Weights of a small transformer language model: vocabulary 2048, 6865 steps.
MLP neurons of a small language model. Each row is named by its layer, matrix (down: output weights) and neuron, and shows model dimensions 298-447. Each number is 128 + 32 x the weight over its row's rms, rounded and kept within 0 to 255. Numbers have three digits each. A neuron's up and down rows have the sign that makes its largest values positive.
A block is one neuron, or neurons of one layer that tend to fire together. Before each block is what it responds to, as a language model described it from the Wikipedia text at the highest values.

Description: Comma after noun phrase. Commas directly following a noun or name that ends a phrase, often in lists or before clauses, as in lagoons, Walnut, Merv.
L12.down13:184189175178150221148153116117112128099127117150111174132100164119084104101170135118108125163096205147100074110126116126102110137208162145116125141181097124102166201197063160129170105071174120163129113120109133110139124095118131106148150172158173114065104107116120099079081129109140104097104141079087094143178069113128131147149175123118139176158132104074122096094153141119129135180144174139129116185130179147097100098148102138125126139219102138139172
L12.down122:120150068063135117123099139099113116138101145075144113118136126142162095174181038202166056155150155152164095148114096105123131156127138160114116124155155122177179158156127141131111098129126125120152070136131148095150153147155160129147111085107114169061077102136148113109081101094195148101083082148165084035167127129171146169099112076100162131151159179105125135128188051094128119149138134092137127134151140133141117073097131137246136105071128112160111
L12.down140:126109132135202109072135087131098108141123146163063127140133120123197118095091135113068157116124159041136101131192123101123142083154127099148166150117155103173098109114142144110134125067161102146105106087096105154150119145094083078147177159098154098087146083188133148111112167124122165109150181095143145108108111170157131122117131113058126131073140120141157175108062149136123160207151128163078142121140160140136112104141170083128112099050126171092133
L12.down278:072127121100126090168083141072152068106163096131136157099132133102099063146064127147006081103057119103092114110194123114048117123123079093145128110198125145173170110124139120125120122209071125103099099173092120153148131133124149116187111102077202083173139123124096111130078188119144078152098129144122106120113096135145105113078123142147148122158152103070152142137123070075077144168116095099057102144119177107082122080115113082138095093137119110165121
L12.down359:101172143118112085125158141125185185109158129143123172151148111121141105160161126111163094192098200102067136150092094106123177112145155103141128103133108159090131127158084100091111170110141100150111119179169138125121107065168166169173109133129083123114173105165077132106202114116182143117117114064128113121095079100081134059102144087122093172145135109111153168165123084119130098055141151181132173170181130128114111139084106190148135128106129089136138
L12.down374:066098180075120125122163187170098127169127104126168132108072105169129156074142082159119136102129096123143094163209115081152140164130156133150085055136120110141129163144110115097165089104107161153130143159134114173087062092157143098150161133092141120108140143096168194110074128101200089119100134043155108128127115141165188126087123145127173129102145113184127087130168085134022133094140132119102135084121155124100120122121160057134138147169118160162114
L12.down393:135165113143103141127151091159129124120144090103114097153140117134161119158149155098127122125111174151170125149160099048164088130157121103100109171152114124143104165107123151099125149120119052068118084122143148087100096139114130155192137047168117102130134167130088112065150090182152138071094144095179228092082118118160131096123078126140091090126146079147123114130145125162140146129092126144142132158141123098117128119169176137127108075125109120120087
L12.down509:130097121141099099108122180067115151176118069137154118102125161157123131113133132121159135152103104152078145123123127080179090203098154117122109111110090165108100124087089119093081105138125138123099115143114140134157090106105142120133147156108160169116160117107149137102124135125162173086175162172091107112147191143102182148126131103137127136130088140158138145146124170145162190151129130087134089165114105187113153211109068154129137219095150164153156

Description: Comma after named phrase. Commas and "),"  closing a proper name or noun phrase, often before an appositive, e.g. "Water.org, the nonprofit", "(1911–?), Brazilian".
L11.down245:166103189095122195170100104143125134093105111127139068112128157151125113080099114076101141157116154147146164144119109100122104159131178098108090151159140089127154111224189125094180171164183123082105109141155123157117141163099094163152205181070146104087189140152125153102126138082183074137100150151131120138067129142118183107096100153142131093113116113140117060148103154134121153132184095095090117136085222157160106148077111044178140129143083112123081

Description: Copula after subject. Main verbs right after their subject, mostly is or was, especially after and or a pronoun, as in "and is credited", "He is", "which was".
L12.down72:136087164174131121075127097138101151143077147161148113147154163146194167104118158125130187162135145149204161149178149101168121093166122158133140148175098128104123123122100138059168072136144109152153132125151095089171144128119114132098095143102091147128115136108116171140128154153098140098111145135135122091101104128084119178098056161110119159096116137154115073157132193145104140121181091122091103098114194146180082107131136137137108212122135131190169
L12.down265:113145138126119126139099123120101155147180110172152187102145164051145144118116110037137160065118098140124100099061132084113125127092141072173132137129125107136164105149107109164139112115088178056165116115124069127132179151110161107074095160092118104147114140092097135127088171132098146179225143157162094141138098093138133068114119125092113150134154065155145139125109157084133141077120138144123091024140168058136146139101126144151102151137183149109091
L12.down360:084119155115173185062122181088091127089085104169150090111178132109121048119128131072141155165169135138141074107136108109079148135177162086151085181144073128186069132169132155187090166119140101102126162104104132087157153091106039123129109078163104139133061127160126104096122162123119126164182136149140127168102128156134096143126119138120083127088099122176066152000134146116126079160131106106152188111103132114113137106137113122069158145154168111143168
L12.down423:182131117116108152127158176104132150117096185058167104066172120139085090127129126096115142075110122114114112130109098187162178145147083122171137122090088131141134089134142115084121127154157119156139141126127116173105133138129110123182071147103164139079169125145110123092148108148130087096141094172102101125052091126136113108082129124087169122103099107142126127128149118074131109108095152098108117092131147096122119178091087120103113142145068118154108
L12.down446:137147106112144135114093154207135114107153109067139184098167085089085186135146113134126160114135181127181138181166103071073122124082162152165117137130121091160114176130109158127140120109077087127132087117162065152112066140082152123092131185070136139149089143102146128136175069110135136111055163125089101121091112140125099121138175070083155062144129104139136134113136150129087164106151159093182152095126164166138172130113163056146141152092143076092124
L12.down489:109048126125159104143112182097134125147113036163170142068127186136178129123175094129062144113117086058070098108161154136069162125113132152109099080116098134135138178048189147148073121095102087161122124134123076097162089171081161185172152151132117115105177104151157168102156129142119187116086068182108166171105088146146150090114148166131146113053114108118105139164096183103170139092155077137079096122122171095085163108157179146127115158092097103143093
L12.down530:098100155088164112102070139119090122128141121161149121078084147091147189117108125119088143170103095121180154132106145128087105132116175126141131106150135118139147156168157083136118177113077093139137185120119084102082135137137141126133157105124121155074135141161120113091100127221113174079154136116182071126105163102107093132176108104210148100159119122133147134125119136157130151104129122095154128078161112080085133092130102135145103132089093142151152
L12.down554:105122154125155118150103190120133105123121140138123122121193098072133123103065208157082096086102083118133058161168126082096098169129153095132106151128114206106109114078127171167152150117072110139142154087065047107139098157104138056129148074128175172101116138154125150163088142087086149169135120124080121066170154134102093130150196191118149114138104134135164193174123140123136129121171106131131117161128150145164104067145096120140167092151079153104081

Description: Passive participle endings. Past-participle suffixes such as -ed and -ated in passive constructions, usually before "by", as in owned by, commanded by, coordinated with.
L11.down460:173113075135174149157101184089107129088154098074179115161052137107115135169091094139164033153124134187143131139111147150132124137145102092072117113157115097131116132206099103144177207071119168130071119153125113110101106164112122084111156085140118095187081091125082173136164077107101115131179061118129111153132135142154119117129107155076108131186125146133135096117099106162096147119166144146087157079155120076120126130165112140115089142135112105148108

Description: Past-tense auxiliary after subject. Past-tense auxiliaries and copulas, mostly was, also were, had, been, right after a subject in encyclopedic history text, e.g. "The station was opened", "He was born".
L11.down405:114135138121131096082173110094139100178153109175119123153150092110202051144140136110114069133183107009091141104131135078140109084166174165147103106164113093080129075157115165057107084161146130136129088141128139131169104127136115176089100156109122103129161093181152074070109162129113165103104106093156111128136119117146140112105144158146158161163136133112113145075147078122111147088173126096132204113114105150166151189148151060151136108051149156146154

Description: Split "com" prefix, sentence-initial He. Fires mainly on com/Com as the first piece of a split word (Com-mittee, Com-mission, home-com-ing) and on sentence-initial He.
L3.down108:150095090183118186116100143183093117149142169139185085132121136133126097169126082170105193119099169136118149134179138102126154101088095112049135093132126140127141150111075176146159072153167150081165132152100142091128123097161117130099149160092122112097170172078129151129140098050132133129165133167128148199099166142122032126105128131149122120145095123110123109132102140079180161152088145117144168095114122135117133136094113098089099116145126084121163
L3.down156:112159114160183144135179112133067124158167141167141103140109090133133159111066153069103174100164177116109135094118134121184130185072152116147163092078145116124127200125111125151188084199118114164088115063060140144130141123122146047078124151112089111159140182095124086154139204160170161174169134146185158194119156182133139101162159157118142153118107125072143132062078145115125155158133117130116109153094105148083130078129160151114167123150113159124149
L3.down190:090178151160150130107084141079078084132127102104127163116146071135121033104113151178116076109203070187099171119139164102089063078111157201132142150122142149112120091063134176131095141144155151132107149135147154110141172155116094150100112110124142090126162120157139073121122089067102120191087073124123195131090130088151134168136141083098153099146099127138186155156167139118145165147100062091095110097097025177149181141142179121129144166189118148158156
L3.down238:153112070144135107104135139130043117132162126169091114144090119087152090140119163144137112116182112168104074086070134149119180119135170143125135132187146167155190223153139085148208160111123139097125102147132131123105171163103111160143113089156144156121121093137151114044133122163162114158175110106209138101168105125160136145076073135112186092133156076111124129158102089150119163130137137095149109140121112123140097135130128114088100147090170137127101
L3.down363:097098092149105173119144139085092147150167069138084089077133185114181109141158207060087116131121146045097129134128096177123150170189115138167156109118124176099122140091065110132150148101153150131151160173122107149109101175087113123176142147153115143133133168103145106098166144128147084095057131125065149101107078159075113112150107141131082083077118135143142139042138136151138090062100143118119133080133181172116119112140132058130137059160133073125161
L3.down426:137146115108094094151137110160075093134137101148126193123114074086125150112134082158082131110132141098137120125107131141113118112077097098113144099075070136179131171117164141060114136103115168158103163095109103116069106084136115169083084111102116133209148109140168092110095108101053142116049100115106132123141131096122084146113086113139101157164101067159165105113083118158156087134106189166114141152149172125117117127157133124172112136113101143141088
L3.down456:132102157076183093118169111069106154150091099098128106140105118060089163102136152115128160117125119170149112154130068146106131159076193123171092110091142098138125107148104111155108101105190113162156129106126116127103101155100142172121129147125153123093201140076144137155145151102084169097070128126145089122144104114168157120127123156102138113129184111027180155082131142030104164164181091118161109119170151121085106139093137132083156147126168144075145
L3.down558:147129117123155139127162085176141163160159122148131141080124136116085066108101157092083127166162193088120115159083114167114122119182200166131135094134129019164141132154075165121122133098164117093124099142187158117161121144061083161218080079112149169136147107046167102102125149123151193195096112109076097160132085136131119148127164140167135102117133072179194163142124183091135125133083152114150111061114163026108139150122156078142190114150180139175058

Description: Past participle endings. Past-participle suffixes and verbs like -ed, -d, -ven, played, released, mostly in passives before by, in or to, e.g. followed by.
L12.down145:140119136118129117144175124130104133131147128114176073119108169122124103118195157135130142151163127119159129127102095170116155189118080134090154149140145123107127150081111155196123125145130110154138169137079187099183099122189129147155147147131160111136138198084115181139109123134096101141172123177124092117101106137118081133131098154151088146137152132107113107066100044107167128181130166094188161153141152077165098181144077140154133111114134125121130
L12.down229:161122180108140163161036108159099116164137150124139180096110139059179114091199126153108065052134148078123116123115016131093133085103114131106117124170145120084123187130112121076161071131153136146162154116094133071162109124109152119173124166112119156130136139135165177158145127140136143184093167174122124162110125093159106068160159046184148169096137071120156126186142163140150091118107146119124116121114167100114103181132137113167148098163142105058144
L12.down251:177191155057117148107130107083123138151076158175136085120143073190122183211138118135149148128079082148156112118110095150097185080193127166117100097157138145115094115105154088110106120153205158139105130114139120189132110161112200140165112147141111140130137144103074136148168093155125148117151123145179130128101143149124153101183134091136145148124117152157093165103135076091108117080109139169135082161114118103143136117106142139099092165161085097156113
L12.down330:139099139112167084063055093162101139121145173125201147190141082114116128112138180169115132104145095142146138095165111109140083103114122059175149132120140186148123170105198127145139084117166134121159106071151128126167129165181092111173160093134140130112112156110143122156100191151160156105128148131131183071164138123129143123138198112094110114123102114156098125146154151174168106163190099115172136077086145150157096134147134119124144170165095115111103
L12.down348:136151136126157136145141144151099139106132158045133134097181177118115151109110149108166111139126119132108130158123126105097107105113097066127219150126200164125143142116146142097140139130141109151145113116130118084096150112136168131160161140116126151063156121124222123083150068130139157130101122091124196142099123085130186119189093120120089153126119169116176161184193116158184176100112167160117126176134131115137152119152110131109110091151136128070126
L12.down368:173202147165172115055060119123141135098076122180143105112098109137070153116125094119174092093151089141132106092089129122174180140091103074139178135107153089128102109175121123176193149118144105106111173117139119068136108131154119115118188080169119151158090099123173158065135114125153099128077137151156160086151146100183185107139090093183135146153172119104166066165133191157126119093173137104087151124105174116179135139172151096108070159114083129141143
L12.down421:114192113131098100111183130117159115123174090149123164232131204185115142126129120095135116113098148136129097151141127109089172086152097083170098175130160113143100125107131038075147123151146162149154202147077161171101080060147116108164118120150136154120152113126127141176142119109088140139184155149095163144126113137133121107160090083114090095156129143088188131104155151144046063138165119176112091210086125123149082139153162194100110137154125102137115
L12.down472:110164154159069142164160078130121111098088114185156165133079138114183100138098178150168112078133135113122152115089126153118094124184125080130135144095103124126213142140110093150099121072138104211121159164112141102163072133107099156161096117091125145159156150098195157130151088071114112159123128083129068151109162124125091124098069056190095122058095165114143134146087195097117115100198137120124131170134113105184137119111150074171140142143106141196146